MLP neurons of a small language model. Each row is named by its layer, matrix (up: input weights) and neuron, and shows model dimensions 0-255. Each number is 128 + 32 x the weight over its row's rms, rounded and kept within 0 to 255. Numbers have three digits each.
After each neuron's rows, "fires in" lists the words (lower case) most often at its 100 highest values on Wikipedia text that the model never trained on. A number after a token or word is its count.

L2.up13:130119130080132111124070224164098107187135190041177119104140093124110128097159144177131128188110102146125117144133114140115098109136165067145100150097070113057143122134138090089136139118121088109144107113151146150147174199077150137158111092104100149155145115183094196136062163061150112184123157137088162172069109101157191118112136120118144132126125154186129138196125113154103144087141157166152116087150152139169177113132163104145127110115161127135144135123151126124149151083091093142128156119101120110099140140154131188091119100131152170106104116114169178143154098183169086165144130119173182189136094110118073119146068092084099156111175094136169114105147138085119103181139148126165112153154105138185184123121169125079030106161124155101099148132182165113183116107082111
fires in: "york" 37, "pennsylvania" 6, "as" 4, "of" 4, "from" 4, "chinese" 4

L6.up227:125109142143075073102102159124092147132150105133063158160139114143132140127139124080153142108181143156082089151166145143072125134138130172179119083141112125128134175194135133120136089091173110092183150150093078082169156129100073088170170129084109105107112108139160164112113130100125090165153189162094112057154135169154141147126133072130114150096119094188090082153119179149187164102116128158134122140137150113120101077141141113152140070137131122105105093117037102100108109164085085112170121137086123128077116101098113144130122118039177100089115095104136098151154076170110191121090213102179131108107086176060113144088169123123145152072134135150164105187143152117113117155116128107180151103186103129090197149127130161147102128112110103178136152091117102073178203099108109
fires in: "that" 19, "which" 11, "who" 10, "since" 6, "under" 4

L9.up402:138078120136101166131134185123140096144159114109122129146104137124126103027151131092150141086090154134131144142131141125170104096114147117118144087102177141109169168136122170139142136120179149198064111186110130167120155145053149152122116118148132029149078085055154136117149177154099141161141097157189131075083104190150193166114107120152154155137094138130196105160142086108148127114113143104126116161154161083185142136111105131080118131149117134145141111127152116117090169132138104143146173120133196113141135075155203115082131091129152062152080163108100093107145122126141128160088145138176106111186094153093104135120169123100069163154126174100174112104128069211074126088052130109156148182089091140129109122133120121078143129125042136133175122120054174154154140109103124
fires in: "as" 67

L6.up195:073109120075139176120092150161117062146123127101103136159105096122077125083155140164083162120105151093191092140118154149132158135130138132128107128086081077132193103169111136120130062092085138108111110120057141114077128136129134186163147168100110194203124191108122155140101124094132169122101105058171140101138116203116140161083168108112150160107101170155157116126155132145093109095121153128129101156145135106123116191200093135167150145121143107093075105100141136118113149128082139120126045104161066124132131097175122126128063126138097084061167118101135180098156115127102127128170129122144096142161171121070139121099106115109116164146055121067102099149099116104084101137156126110206079177147103157155135240141106171121176123118115130155144071091149162143170149148180114
fires in: "more" 29, "announced" 15, "most" 14, "became" 6

L10.up394:136128097070083161138125111141123134096104126212068117104124108152057068103084155106123136111144134115130120122096123188133134124153102062123106133157126082158095150127107087053155175172109078140161166147137111055136150142143086153175157135125080148152152128117129106164169065131138120150226129216124144131136132130115111135139116176173182100126167113112131129119144125150164094125140095153117112178192139165123183177190111141113182083164127123122107133161117119144113137148120166156058095102148117098123152126179161101183118076169125135113174182141129076100115127111127106106197183143118108150092102119126114161149079133155135082077140139135132070080098185117135127144134163147215160123126158067165139096090145136076147137111064204140085139083116132131093117114164172
fires in: "bs" 12, "wwe" 10, "ms" 10, "concacaf" 9, "grigorovich" 6, "adhesion" 5

L3.up214:088132119138108093144121185133161079147153137145124110136114112072144073093110186121073130095174138125087145137132161120129154118130126064127124115098094129110092134172197045132111117184143090200104186112071142173159188172135107167150151149115118133093117157115156111172137095129149123142141125145165176100088127100137104123155126100126169096105118150150193090156127156128117145101133116173097121125097107139137165130131090101162099140144107098152137081096148046172146148121174170154102088151143116159155113147086143093088035117123138139119126150120153093173124114137097143084120134135086111127063105132177124106152089107135117138138131130038184221099168121067140099109086110175164054167064156164117119116108130187116178185119117120247152138120177137133120152118112098
fires in: "she" 15, "for" 11, "as" 11, "al" 9, "at" 4

L6.up55:077200098118088116110095063091230065109102113169126138128126146179120085136100126106086105084092150071103134121088168111162123160139097097112133153129146119113116125153119125139124143118155116148187158111092135099086153125176122076142143096089103122047138167137056186141149117095124128123100094099105082180109122047087124146100146103148143085190106079121107161141143104172127154092097124124166099158122115099186143140124066128160152150117194124054149106132168104121099135127112091120145018067137089127161094124124181114160161065099198151104109085152110149156079130139198126104168160144108098115163104151122152137127096141176133155142146102142169182118129128145130109130120142150139105154112159178150131106164138179150125137091151143144118120110050105142127152103217104
fires in: "of" 50, "source" 5

L2.up58:135106120115139168088181102116178154130111141103120092163123135132105116132131174113173100082149183128142109079118134145003120104135117167092159146119095085142150137141086126010105132090128123112094058109063114135149132132117191121096126091156167148161178133124137141122188169076129172189167088104105118093113137119161139146122142175148154133117091123120163113114127097133094115178104143126128138153109106104122176124159111114082162154140133126139087076145121122122100134147112137127149142149140175171185173107133085101146097152203074078155173134112157178148108157075149152108101176131142150144179147176056159094148130118159080108088134132160174082118128147192150094121090063055107122132086142152115069135100110113117162074167168162209070131139092158084107142119135152
fires in: "of" 28, "war" 9, "figulus" 9, "among" 5

L6.up637:150112101149183142112156112107073103042086089147166106172089125135163209113050115147116145109093132137103108170123114101107112139106092092111147153135137128147154229167150170106082132098138126091146123074175138121191141168111105079073143183170134113137154144165187061121065109142057126162088047095106170107137086108145162135132119111132155156143111117123177169140157063113166210131163141128147154191147119058154134152136122149197094109136137138102105147125149123132150145105132138148151153129157104194091137125096123103141148124063142072139179109124096148150088113088116169139103124169151063117107156118080115139115120128091177151127102122163153121146075094137128118141091124085162095149125106169173130151134034187140114122149149155170156093101107080134157140129144121
fires in: "and" 40, "that" 8, "then" 5, "later" 4, "he" 4

L9.up17:034070170114095141128122114128121156137126159081157116135096102145102173119129085046146146104130134144105114138089145190085110139086139147141110145140160139197076138136124115103082147110112217120121122136104111117128078142136145120153104125127144104088201173131128131117130068132119133102145171071074155049115172108059094118072130116140142181154148155136189118142138148133145116149065136124134130111170122098104197150097123151096166178209153190104111114117115106120099137071097105135161122114090194164106161108114101124054153122167102100109143118092116142126078134150158168097129162142132124139160123211023133066134075141122138092163103188113134120103154175119112126163217136095132135088164073117138130111091139129126141177132127130124128122170145112124190089137081116
fires in: "in" 31, "on" 19, "since" 6, "by" 5, "april" 4

L3.up381:078137154122108159131141172120162091139098120126117111117156155135124162140082127196196136094182116122097148131127166159132108095132156156144167116155140139163138093209042179108078125143167165172169152117155131124118133121134146086133089159084135151154131179108107112101163095128159176097152063123100108110141137150070131242137151126075142163121118056160159152190149130159141133122191156160102151111130135031126152109148137136098125147107141133049139166083093063087122101117088141073116126122159089141128123142059148122121136099100123186109122157142087177144134123111166089119072137090117114168123111169159102143170089162050099044116132124114123142119091100123129105066144138121161140119145113111118203064095152179141143116154126138158080102117140062137170088133150111
fires in: "all" 34, "most" 6, "far" 4, "just" 4, "way" 4, "both" 4

L4.up156:135135122138109098071097104141149168123151113098109178142111133108170102114114111147116153088139097161036127138129132133083081066112109099127255164145174158174154081118092095116151083129107233118155122146129133147162073127129153096221129145152086117182113186119121136158123078152110126133086078093152163140144076114084086159174102148149119137182159144111140177159149185103124163118122155164156116138113108109189095118074091155197136118152173156084123100139109117135133140131138063255163125101117103144141088114182142141126128125200136124107166124121137122154129113156085114141129052099123132205149167125141132118095124164115125111093103132139154202154150120107110123111098140178149095124120100184102112143113158141120135139118106134144118107124064123099149110118140136
fires in: "not" 25, "would" 13, "never" 8, "further" 8, "very" 6

L4.up390:095080170099086168135080175136188026067086148133120139082126167180125176115110134131098208160126057100125173110125077102135138101116123101132130099178160138126152165085131142155130108154143201104089143110163121157116105141195189110124117118102140076163191140122128124172134165065138095135121147145134169184166074146110097093116151129065091119155135102106119123126157145137095099122130127078165159125118142095103076074169111124118130102146099108157139103060174162071136168140144093126115107161172157131121095098160148063127101121151140129082119160129144129066132138109135133140152168108099142145149135115082160144184109086122124177172134128160116091055110153090117144077183106155120122128144152132085097126119133122082151150111089065083181116179051123184177172084105121
fires in: "film" 26, "isbn" 11, "episodes" 6, "municipal" 6, "movie" 4

L11.up70:074151128106163091102145109162101140124110120168156137140123149149116127106078170110136116107100119137144098147120138104096170198170171171109148125141147075153152134084072067150146142126133199124155144153096106124136129161152133133167091152179146163130130130075132144110158142121205091099162075094162148138197133114149207120115088150134136112171097053117169148099169135151120091124160132146081130127172165157131099116180150122208116181159079144105129126127087096072142094113127117134035141107136203090148057098182107078142087153128097100102118139123126143127168117088158112149102139180117071101050117120134110144092124173069132161143104155146124092094127117139137112142051095086116142092138127108094124211124104117140118112152215112169159060074117099144111139114168181
fires in: "an" 65

L2.up248:116103129122160172076102152113183118096105154186124078141141152173110129127077116152084164098128171132150163110197118142145110144137112168142100055086086149153128143105102101121133153090165186103125147112090143049148131149102117157121156123134139089126149094117118153124144102096124086170130076098124131113119075176142157102050121145138171154131127080176115131121132113114124086147079161179101147119132116137130168130148104073097228179122155148152099200141128057104088073210147169149133105134058182159150092131124153174158156079145084198113122099152120148093151143114233146146143140141114192134113161075072129121133145159090132130121173134133156100112154118140189178119130071168210108161129109122130116154121155108140142094133117172084141074092121098115146124141176105
fires in: "european" 20, "world" 13, "on" 10, "as" 10, "ukr" 5

L4.up178:134129159109149076128098180118168135164119116126103127239138117069109110132090051132095131095161071232147163125150092103109210098129152025095144108155145114149118087158133119151141128120122116083123071177125101126116141148136145119110129111153106050081112158140148149081084154062072146228113081104132116115140137113120136166136122124125150109093122116096121081120113166143119135073107098110139137157124160164163096160107127156183092101080107123102165172142107120114117142110146075151139179093156133111130133191122093108125106131150152127106070120034115148140090106129131174144095128097074124113186053107186134126152150119105194143162134156131073070108105155189099122129112153125118109133124134122132100112148145134136132112045099099104158156192150165155148125142110144
fires in: "can" 25, "be" 21, "or" 17, "are" 8, "could" 7

L11.up593:097125031034063127100130132119193100176087192123149117124110102108177159198113142103119152101092136137106120130128164143145158107164113140111143131142117139139121110104106190153064138102139103099093104162074120176201144076118122138133112070117107212158114189165076192109088084155107159187131138122115190182143158113108150141107155151108160214104120117152081106112142114105104172137123157149107111077112160196078093081148113164160117160173110144140142087133155147046076094117107106122115106090117153113132168125145098161104118159169136090144131169071152124125123172110120142072103096118113139160131101151147130073144089143110097117107053137093128118093127078141134143126149152104126120123085120108111138138140119081079150105085120130131139147048107051145159156103092133
fires in: "more" 32, "most" 18

L2.up767:119120141092138139112144118227124104130114149062091165127128121092154053102105134109161133113132117141110101136129138126151153084155087174111108138105070105143225084109086097122215124132167100115065130144128114141151092119132142142176130158136086094151156202132236126096137140148177162172170130151143152133109065174139135094198115131149125117098124141145101111122135127185137111062124123137144108101137124117139179142159061134134140149132139128017131136146177160137140119183114143147170124118080155110141126117174145144113059098142096122071099162141133143125111155101214133174118182102103057115116108157067108145096120120108144178159101095118110184150137087156150136135095130109171115138132112166103102098119095153103173129100152123196090132130113169150136152068214120
fires in: "an" 35, "of" 13, "a" 6, "for" 4

L11.up615:138128134092105076106159135161146153106112110126124157138184067129139121103095138168086106122141148129148076109181198149128069162193120166114126106120076101096181125145064134174123093071140101160111153228170136059103127157137177114163115187141085117095124141175114124129074132156137101113097124129164104118080130087054142110054049102130071162101128144190099123105125118137136138107108098148155152170128127114133124153179155157097102122113092114098142161128114152183128148054102124126101113080137242160158080144131131083095128207129132095134145116161145142080136149128101188113124101072144156121102110140131131070136119163149085150118077158111064154105108133134149087135105117090173167142159162101111120136181144085143136107100098151123149151123116097167193083094116169
fires in: "an" 64

L3.up374:157097138118129149156150046147118098094134122141176100110200155168177107126085112091157117112103146160118173096165130105143167121135127131129094111144105134191103136150150145109131126137134119131143112140152195094123132170158117106142181154105148135122129076110146096114173081124103167108060136124113118123101117083114137167151124163109084115146066187154181162143121143129086137157084121113119156056100147148173113035188096127154098130138094175106173139137123174112154078134112033226060133111108141095123205122143131103112112130167109112080121169168127137127107172040193168085166121121120176151109141116109166048144115110083106101118146117160126104135127140097155123116135151172089161176155087124187132100111104153156064088116168120080121144146054111112099076096153101
fires in: "them" 21, "it" 16, "0" 7, "him" 6

L10.up109:142102108125081076149138111174130133101124190124121142156071124091144198111142171098122139169154183099135078110103121082103148157132149093130095108158124155152125142122139124077147127139130166142092102176116152120144127125137074244140102108162196152095096088104115174088121199113169116134116142119118117081096144099135171136100163136120082188144122139099080140143131142088139141146077100112137113117124135061123163160214136155107198218129093181156098102069099127134132090136132146133114135128091128096112113185143137153073139108128131134140163115104148128137062097192127153128100151091082186144144119104183070154102124146155065143140104197135144125113126095065203118144161109149130111089114105125077193120132081081047152118099141130121128144141178126121056081104113143
fires in: "on" 31, "in" 27, "to" 8

L12.up616:140139121151124101157146119136100138145102095117122115098141152149122121140083106143115142086171171067139137114148112136116103085183143189085157139139108110144169151104070078100112127125114094081118090162113245110128103215129138127131107120162168093147145136138080111123154139071086123188055093151086154067129160177112072145156134139148132141106120134032130196158113151123166158158175088096113140166073093127162111157065147104158134196062161145145086145120131112112151174182100129157154129101136134123094136142063104143139145094164253094105117165124133079102112080109091127127173180116208153109134169171117127108198110154116140094170147189118104175139133179114083160114113127152114145118124131143166109091148105145152117118178107126121112160119096143133133118097131161
fires in: "has" 34, "have" 18, "well" 6, "had" 4

L3.up524:110148086133139158135100145159112076193080137118127088110139078144212155076091116143063137160126127125113144165128164093090152186160112170122149096159143241114118116069190129115125142112093133051118112137121090143172120162153105181126105104149077161121177055148138060094160185135113127110063081118130168137118088084138208145132089120147160103130147148083164079091091096129120151105201142102145130118115079163137135083185104138115115131107148181114090116138123105116154110135129131106128073150117072102159101062083087149086168138100195144165169135160131083162159152146089126184059087124110112133073162097127099107097122113126150105086125136064097175092110111143094165124143132149157118139140102141154087124159162103164146130156162121112134166159069137106104125141127135
fires in: "he" 28, "it" 28, "team" 8, "who" 6

L2.up57:141121106179103111149114125100136078138157172154101114091120096100152119154130105195140129131084158153130109180087112134160160068104122154064133094154118204084103183142084057089111143100121100107147156168131119119131071103117156124129139137146114139150100131145159119115129134113053117078158144107157048123146156086141153131114153136158129121074110110166077059144104057108149165090163048152121128161208119097103135056088096188184153188098137120181141116126159076153177080127075136142128137143141156117078169185090089163150138113128141107139176091091120173126127145142100082112141142150131179060161138138124186150116163134129146189122092137131109116127117118113126151146119143113135185053146087095155145163141185118129096053131174154104168134144114146153088096144057139
fires in: "of" 32, "on" 8, "from" 6, "through" 6

L3.up469:001136108116177144158129147181132140137109094124057118187144100137139186178074123142139117167182147135068117128109141150108068148138129140123083121145160115107197129095140135101127133242112161066163110132105130091110104137137130136118128142187140150073115135151100133144107102157134136132159004147067131162100098112139173222121158142076129139130133154098123086097076094133179125122108154136124157127150173113127174138115131161091132114112119128177106120143066075116162165125088088100071125162094149118153147163109109109122142132036198104100121116143088133107155168114113166128094143123110199143129152144097165154136140143091141073151131179158141119166121157186088122116112119135200123098115119176138167151119117124114131113108101099114109154135139081137152193098125142
fires in: "or" 41, "using" 5, "and" 4, "to" 4, "via" 4

L10.up363:154150131169110080101122159155144162125144120206128121076094117164101123084061083139175136146132164127083125079092099067074120134092177125097153138062136094176140107085152110158137184110147122188105087097138161132127106132126175104136119148137156101138123083115158190106104142155139157112106134073162110042153180099146084086072128142051184106162122129185181046174141150138145078169144130105175120084164114164124102101131163139133123163104099123180116134079136128085179082140159154135148119132142109136175140106125129164062154067127137106096142130070143114138133065164119137106106136206097146123155091112135115125094200089066102133147099143161079127127136132108136130132162142101165121123110108122078105130131123162067084151104088159175173116135124130172165092157201119
fires in: "to" 13, "by" 11, "under" 10, "as" 7, "up" 6, "from" 4

L3.up239:104164096125132107073149079176068098143099148117157144083106145118185166164150127162136112088170149133122108093162119072103107119141118106104125115105106147173126123206146163151146147156150136117137159050137154138050092097130189145123156183113122119161185048082143125105126113133130108082121107152110099108111172132144095102121161143090103045119126162159147155168175100111051144140143126155116161081069138119151154153121136101119138069139159122000158090107095103103125185156103094078122097127149127142087123178121165109151114091079147087096123125103134136181126146116140139179131131072117117144115141119080109130150076101124113153149176091062124118141125098174119158143134157175073122092118159211109105134124118135106159106126077123061102145086112114149083088219133153
fires in: "name" 26, "title" 7, "genus" 6, "theme" 6, "side" 5

L3.up202:128101128143137183101119139146095151113133179095092148147139151153102111162129138117128159098110145122042166131164169078115164161161103141159112115179104153087178116094124161155080092160158181057116138125129121137144118108193106049156137127096149144123164197133114149110171116151192107163088138107151150140130081187092172124130106147145098169186113127160117112115158169108206135100166180155123142156152159119134063042149087150128125172143094179096098124099175140053088090126163131119140127110110095117099111094074127121125162118126113184109116168092134150169102107148135122132081075142110161129114122118156111085085176135126110102086180105037112057143170102100126123096159155137173087137107092186045083177109122084146114102114118164176080144127081139141154116148162150
fires in: "more" 31, "very" 6, "whether" 5, "rather" 5, "of" 5, "filed" 4

L11.up560:126181138072118143082180103131092071139130146107116176146138127100073122128086123172138118140158207152128134118154096115070159127141095156165162145126124096115071117241172125116069118174132102127116161151081142120156129177078148135154133131107152082158126091094104132123135155116143072156101133170133143124062087081154115087125107101137131147053124193147186106127136125138124104192150133144110168100105104099136082108169147144179092098053163094178138118201197192130154131114097142125155113119124154166100109116104121178121146105121153107147135126152142070193074138128121143132139133105145068162116120124153135107091102134115123136091055082160052169123108129115140160065167115111134148107153141138131119142096137107170108187110175157127165071106152181112137162125228158
fires in: "that" 27, "it" 27, "they" 9

L12.up74:107118141147148120154152164102139123175133104181163130046134156146115106103105077102183101165159109159175135119140176171172112097152105178151140102079105133087129118132196136122132139146088168087080143166153131125170063176105150155114117176117132149134117121143135068113154159117137146093164094119139085160045108166112137090130120156169102088153137184134133098142177117140105116128103125112119180153192114196134115112125151099183117155140124093139153126101112106157118136103192063216120112138102181107125113123090165113147094131125129122145152094081076086117125180087117135118200197140114099133128120134124061089157121079130140086117136083065146109090079148087122142179150133118096170071121131120125196133098088101111113127142209099173235195119144098170115134102130143
fires in: "an" 80

L6.up700:110161113137132151111107149091142084111134135165188093038139105110066101093171127138097107114088154087128099158142144105048063154015153090109132069076163105127118124125100144104098138149068079066178135096164103087112144180092110112171203108110147074170136131155135110123108143138127142168114117144156095153116166096112117175143119125158084127157151098143227201133155091181146079114111140127148087117090114079128155116093160152149083100115123167154106094173215061184136141112164114179140090107136140152149122093140130170122147121104136127095126139194105141156166120093117153108138142184138109146118099118080131098129135132144154132125134075106145084139165195103133117180104080118140156125081144140154128155171075096140109120069109139092145095157115135174103135153109176
fires in: "under" 34, "with" 15, "as" 6, "by" 6, "undergraduate" 5, "from" 5

L4.up626:110134054168121134117156196123145125095062126143090125108163155171175128104178119147112141103128107184143123099157128144094143126096088165132173147113097127174110140162121166126142100150116125151167162131135111091115086138169170182202086117077108120156199112125120155179123118090139130124155067113136142113090065131147112122074118121098123093137158159083120096106118206081098114095203159179137137104119102151114162101119089196147116133149114136125141151107137117125092169108153078155107109103145097043115181169130156108093122093147142141127085106088146202180096157171111136065100126084106108136129192063202083077109185102152093149088149097158084141072110126121095156082092115086085077183141094136154152071133122170153141106108114096102131077167102143159161145095144124
fires in: "of" 42, "did" 17, "does" 9, "corinth" 4

L2.up507:048126136093135118078096084129108115126070134077169087115180124122126101113106163120098114150150148087147104065137158127098075107120100122126143048081112175163130143037101109087180186173125084152067109158170087105174126176158120169116135108086115155170112136131106107069127078153146136128116101083085140153171058136168115129119161138163122111170153095103165095140128154150148143077098175142214153103091123111148123067096109171137121142168140155102170107157107100170136129147094091119153115162149093128168170163118111079145129091111169113134122112126124142185088152104106084061132115078154111098168140091139138124152077117114136097086212223157119113109124136066120082150113154082160076153113131121122100133152120188125115118136146090113154104185079165150132127153162148
fires in: "of" 48, "donegal" 4

L11.up717:145160121111150095142145143137114149132166123137104128110161157087147182096086154175099104179112089125112115121109159152129140167115142142101102104058150197137114062126131111190129043109146144097161184116137105118143172147168118109115141130082147151106124142101130099148075152106106143128159105153177097148095140149164160110116177161147130125157146139122156148134136124187072077116122073076202108141139069160105109123182112167144106177109103078093129108149073158102104123090141104136105046146131118091157174082100109128130132129142124183144134097118091146116147110132105196198229119115239101133043150114192129146159120110122091132145139092132039151096161191149136105161110154151138116089164161145132141142121099110108192141135105098125109147079110123104105086104047149
fires in: "an" 54

L3.up415:098149101072151146048159165128108116138081157104152177075139140139113071182096152126132090096136138098181076097178162146130136159211109155119098134109147082106169122147144118098161138157129073143141152145065118098142123114152145096113085142120104135032146141163141120071139089158115153159098109114113140186086105161171126078165146170123132113099148106105096059124152121106116108130158129115152119170148131108124101132191141168120177088138147149111110102159168054160102200124072126143104147168144186164109149175128090187116079154090131069157143099102148175163147130089181083139134176138136191102167067157118151096125104140133129094107145180116102149150147113092163077170085136107136085139051149116093148155120052163123063110095152104147124097161144172124091113134093101
fires in: "all" 41, "of" 30, "mcallister" 8, "eighteen" 4, "allan" 4

L2.up193:127108151115080147100203119137124123194157169086133106150177102161100135123122097159080158156144071104154100158213113087154084118115137016108141105105088113197081119100146124104133116091112121152184167155159094094227144128125073168158101151130086114178102099154136088147077172116126117120071135131117173157134076242113091164124086143163159106132102128136123138081087113106119149130110125122174158114179108103130174096172122145089126120150126110136129174119163073146111118130156125129146142120120115083140119112144170235133151127170136160140109118114117093138157105143161082099193177132116089162192143153114113132129158124174090140096067142124127112127145112108160180061110157111208120117115174128169108107155119146148147110109079151138109158135120174138149142134184133
fires in: "not" 43, "from" 5, "connell" 5

L3.up448:142073086098108175133158131135117106119091142152140111052102128119090108123111109124125137166182138101092149162129210130115111119156133113117101123130112107150159166232150091145128162164118138139099119172133095137178155131152122123143101122148088135150186095140131152124132123105122087152146111056133166097052124113188097105172157082129163114076152181113148092137119124147072164138096175114114156129148174074103104132162173179116105102089138208135127174116187070138136170108165118166189131137161118093145232111144189232052135078151075119125108139114134119126124116123139129135123204117175072130148089111151109138095178096200128125115160168129176081111085112114097153124168084148136108099089149103115134087126164165139122131115137154161147146081119147095091085114154120
fires in: "as" 57, "universe" 6

L4.up397:072167084062101137183094088189167134088137100115141153201139101100192118141087091161072134081135135152102092117153112141146149165110125138130146177158097140162146079210104120145178130147140153141185101151109154119129201172119111119132144102180142139104153145115165122119166127145127118155116109156105118121133001099113144164108126116185140130121106138132105107125128150126157113067163072086113131137124150107121131130100092181133101140126162153122131117146083167173230175129035142136166143094161167110089099099039116145161134124091186095186143115106107136176108103129121129119149148165137101147132060155136133116119161143185147116113078095104130147164089132115094151144134122122208209111112137163162123160054122177116134127179125091181144115123129141116129085111109140
fires in: "had" 49, "have" 6, "harp" 5, "either" 4

L3.up749:151162092102140133147151162132099104126127164070138097109119185157169141109144173139194136143163122136138089163162125148095115096104177113106185092123110121127141122205132121129108081135203129118127128138083099068122107096096122143167187138161153119049106115169150120108134112109134124138130185162130132169182087104141105191094148127113133135058149107163104138109104158140104104103144139255163146085136091138140082030170108106174109168122061155103126123138178130119104104147078158172145197152105122091075135123130147132120104082129114110096073129132091157162124134113166144148120182117110143179142176154158141117159148118121130227170122123185185187132118143118140158122119118115112162072073091116146131109143106147119109136158173139149151084136058083133170177174111119
fires in: "of" 67, "from" 7, "for" 7, "to" 6

L6.up463:139124127112102107138091099097157098142096144162103148147127121183087095136087187130153089099109140084126078045116107123100084116083078101126111103114121072117105077181100172168120147130162127134147136122162115101163117174174106075173164142143168134110181131147114108111164181063109146173103109127190109140124141131149190049107151189101161106140128158108159107128063168135165151084146129082120030084071131089141146092087151217139143136145149129150179144140115082135153141114074080104139134157124120123165102119126073061115101124143123123188149095113139118143186191153190105164133138137103098162150113170145139162069166136153100124117137081117203090097134118121101134133142119106128120112129159149132089162117133176185083159151184104127131150138128043126107135179179110
fires in: "both" 23, "between" 14, "screen" 7, "either" 5, "screenplay" 4

L2.up298:136129074205097126146104082136148087137112171140154166147116160121154128096139073137140097118184138119090085091157090159188129150023075106122132093152134137174163128147097088123134141173126106090142142165105128090157139137064173076116173092157083123132165129147086148135108142151060125145125150120112169084096112063097145115151094142150133132125114084121122144067171128115162145213142135169099180141137128155134138115093099080166129128141131142047135169152159130173120095205148134093141086161098087114068088146123100197146148152001149107099185099089069106125096175171137136074140107084104182162117118136092117184098121106123125118154148132156100178108141112139110133115120132103081124127141063143133164148145104086107140140101136178136158112163134129127084097166118081
fires in: "to" 34, "on" 31, "at" 8, "for" 6, "from" 4

L6.up93:103184137165148068079149127096122188151093083149106115100113151073118163120088156113149148080173115127111108113143155165136118107126148150094151146182121072120138121144130182128090147146170073074148142108101150111152118107172149113157157135131150114146164093108129153134087114156136097101138117103077098142130109097125197143101145102120093084161154077139115159109069139130124086165144185139188096143124122170200133138230146127119117085156159129134139123122095085121132193115121105189139075150131141143094147116177117119169086131116045096166120112102112147097134122198131064129124133086102150129129139140129185133190189135115124117095150084104079191146086052092125127172101111139116092109070161189107091119135055139174108101075162072123107100151051133067144156072130113
fires in: "were" 48, "was" 8, "nintendo" 4, "also" 4

L3.up461:103122164115123090142178114147185122156176139100130178149185134160158102155163036107114102117119118143153151176101172027145134070125130149170154122095111114168125053106089159165156090124106102188171097146139101135129122157125132116128164149144126160123081115172140187107141158055113193153105105166152113145152135179101102085162149094155134190079213100127126087112106111122110145100121186155152152161105158152143102107083100084148143092164129144150113145087095106129136233096101053154172147110119048164127163152117121134119165116110122124095111104079116136121107154124096192155093166130124121133098178144106136139124141150217142131110136078078106114108138130125109122098147120154099130126087072174079137127148092115171160191135135129095132103093066157109158148131148076
fires in: "be" 44, "not" 9, "more" 5

L2.up475:142109168134136187107078135085133118136112108147111134144154120107142109061112157164128135174170126095122126111100131107169166148114116084122089164151150165076122137167112055068136135158096140134172108101070158102118104115158134114087169130165136106118153165164056144096146116100128156164119057091115124136069065166085141092112129154164177155150162083130135091166158098042107127157157157113180114070142101106100084158088141125210147129092170104112128088111123066119101131138088135236140023137122187107201072174066128213130134079109085137158117114138164113187145107145140120133179133125117075103101134178120104174156139141149125061132078121123071137156124108128140096111146161146148125119113147171145079135121115200116125106126114131124119147129142090124144125137122140
fires in: "n" 20, "each" 17, "those" 9, "either" 5, "of" 4

L12.up467:072154086127191147103123151134121175181109118096151129122115118059111108126144115116113116156114113179101074123105166179156141150122115153099120100122105130132127092093114157075155112120117083171137135144151165133163090131140152161183148184100068117089095161147119139076070169116100117089080160112127137075116153145120162070059132174137154097126159114108071075133132097121154161065149127082113149143133129116138171142116068168130177121202082092171087110182141146076091159120136073113072143127145087137092169126131135097137138099107139152135134122138157137132107195155079118173140169083131130129170139120127108179106116191148100111137079168122184112181136153166128106144159168064240120200096188171088173107155144149100175122120164149155085126140201123145109117130100167
fires in: "to" 22, "and" 18, "south" 13, "s" 4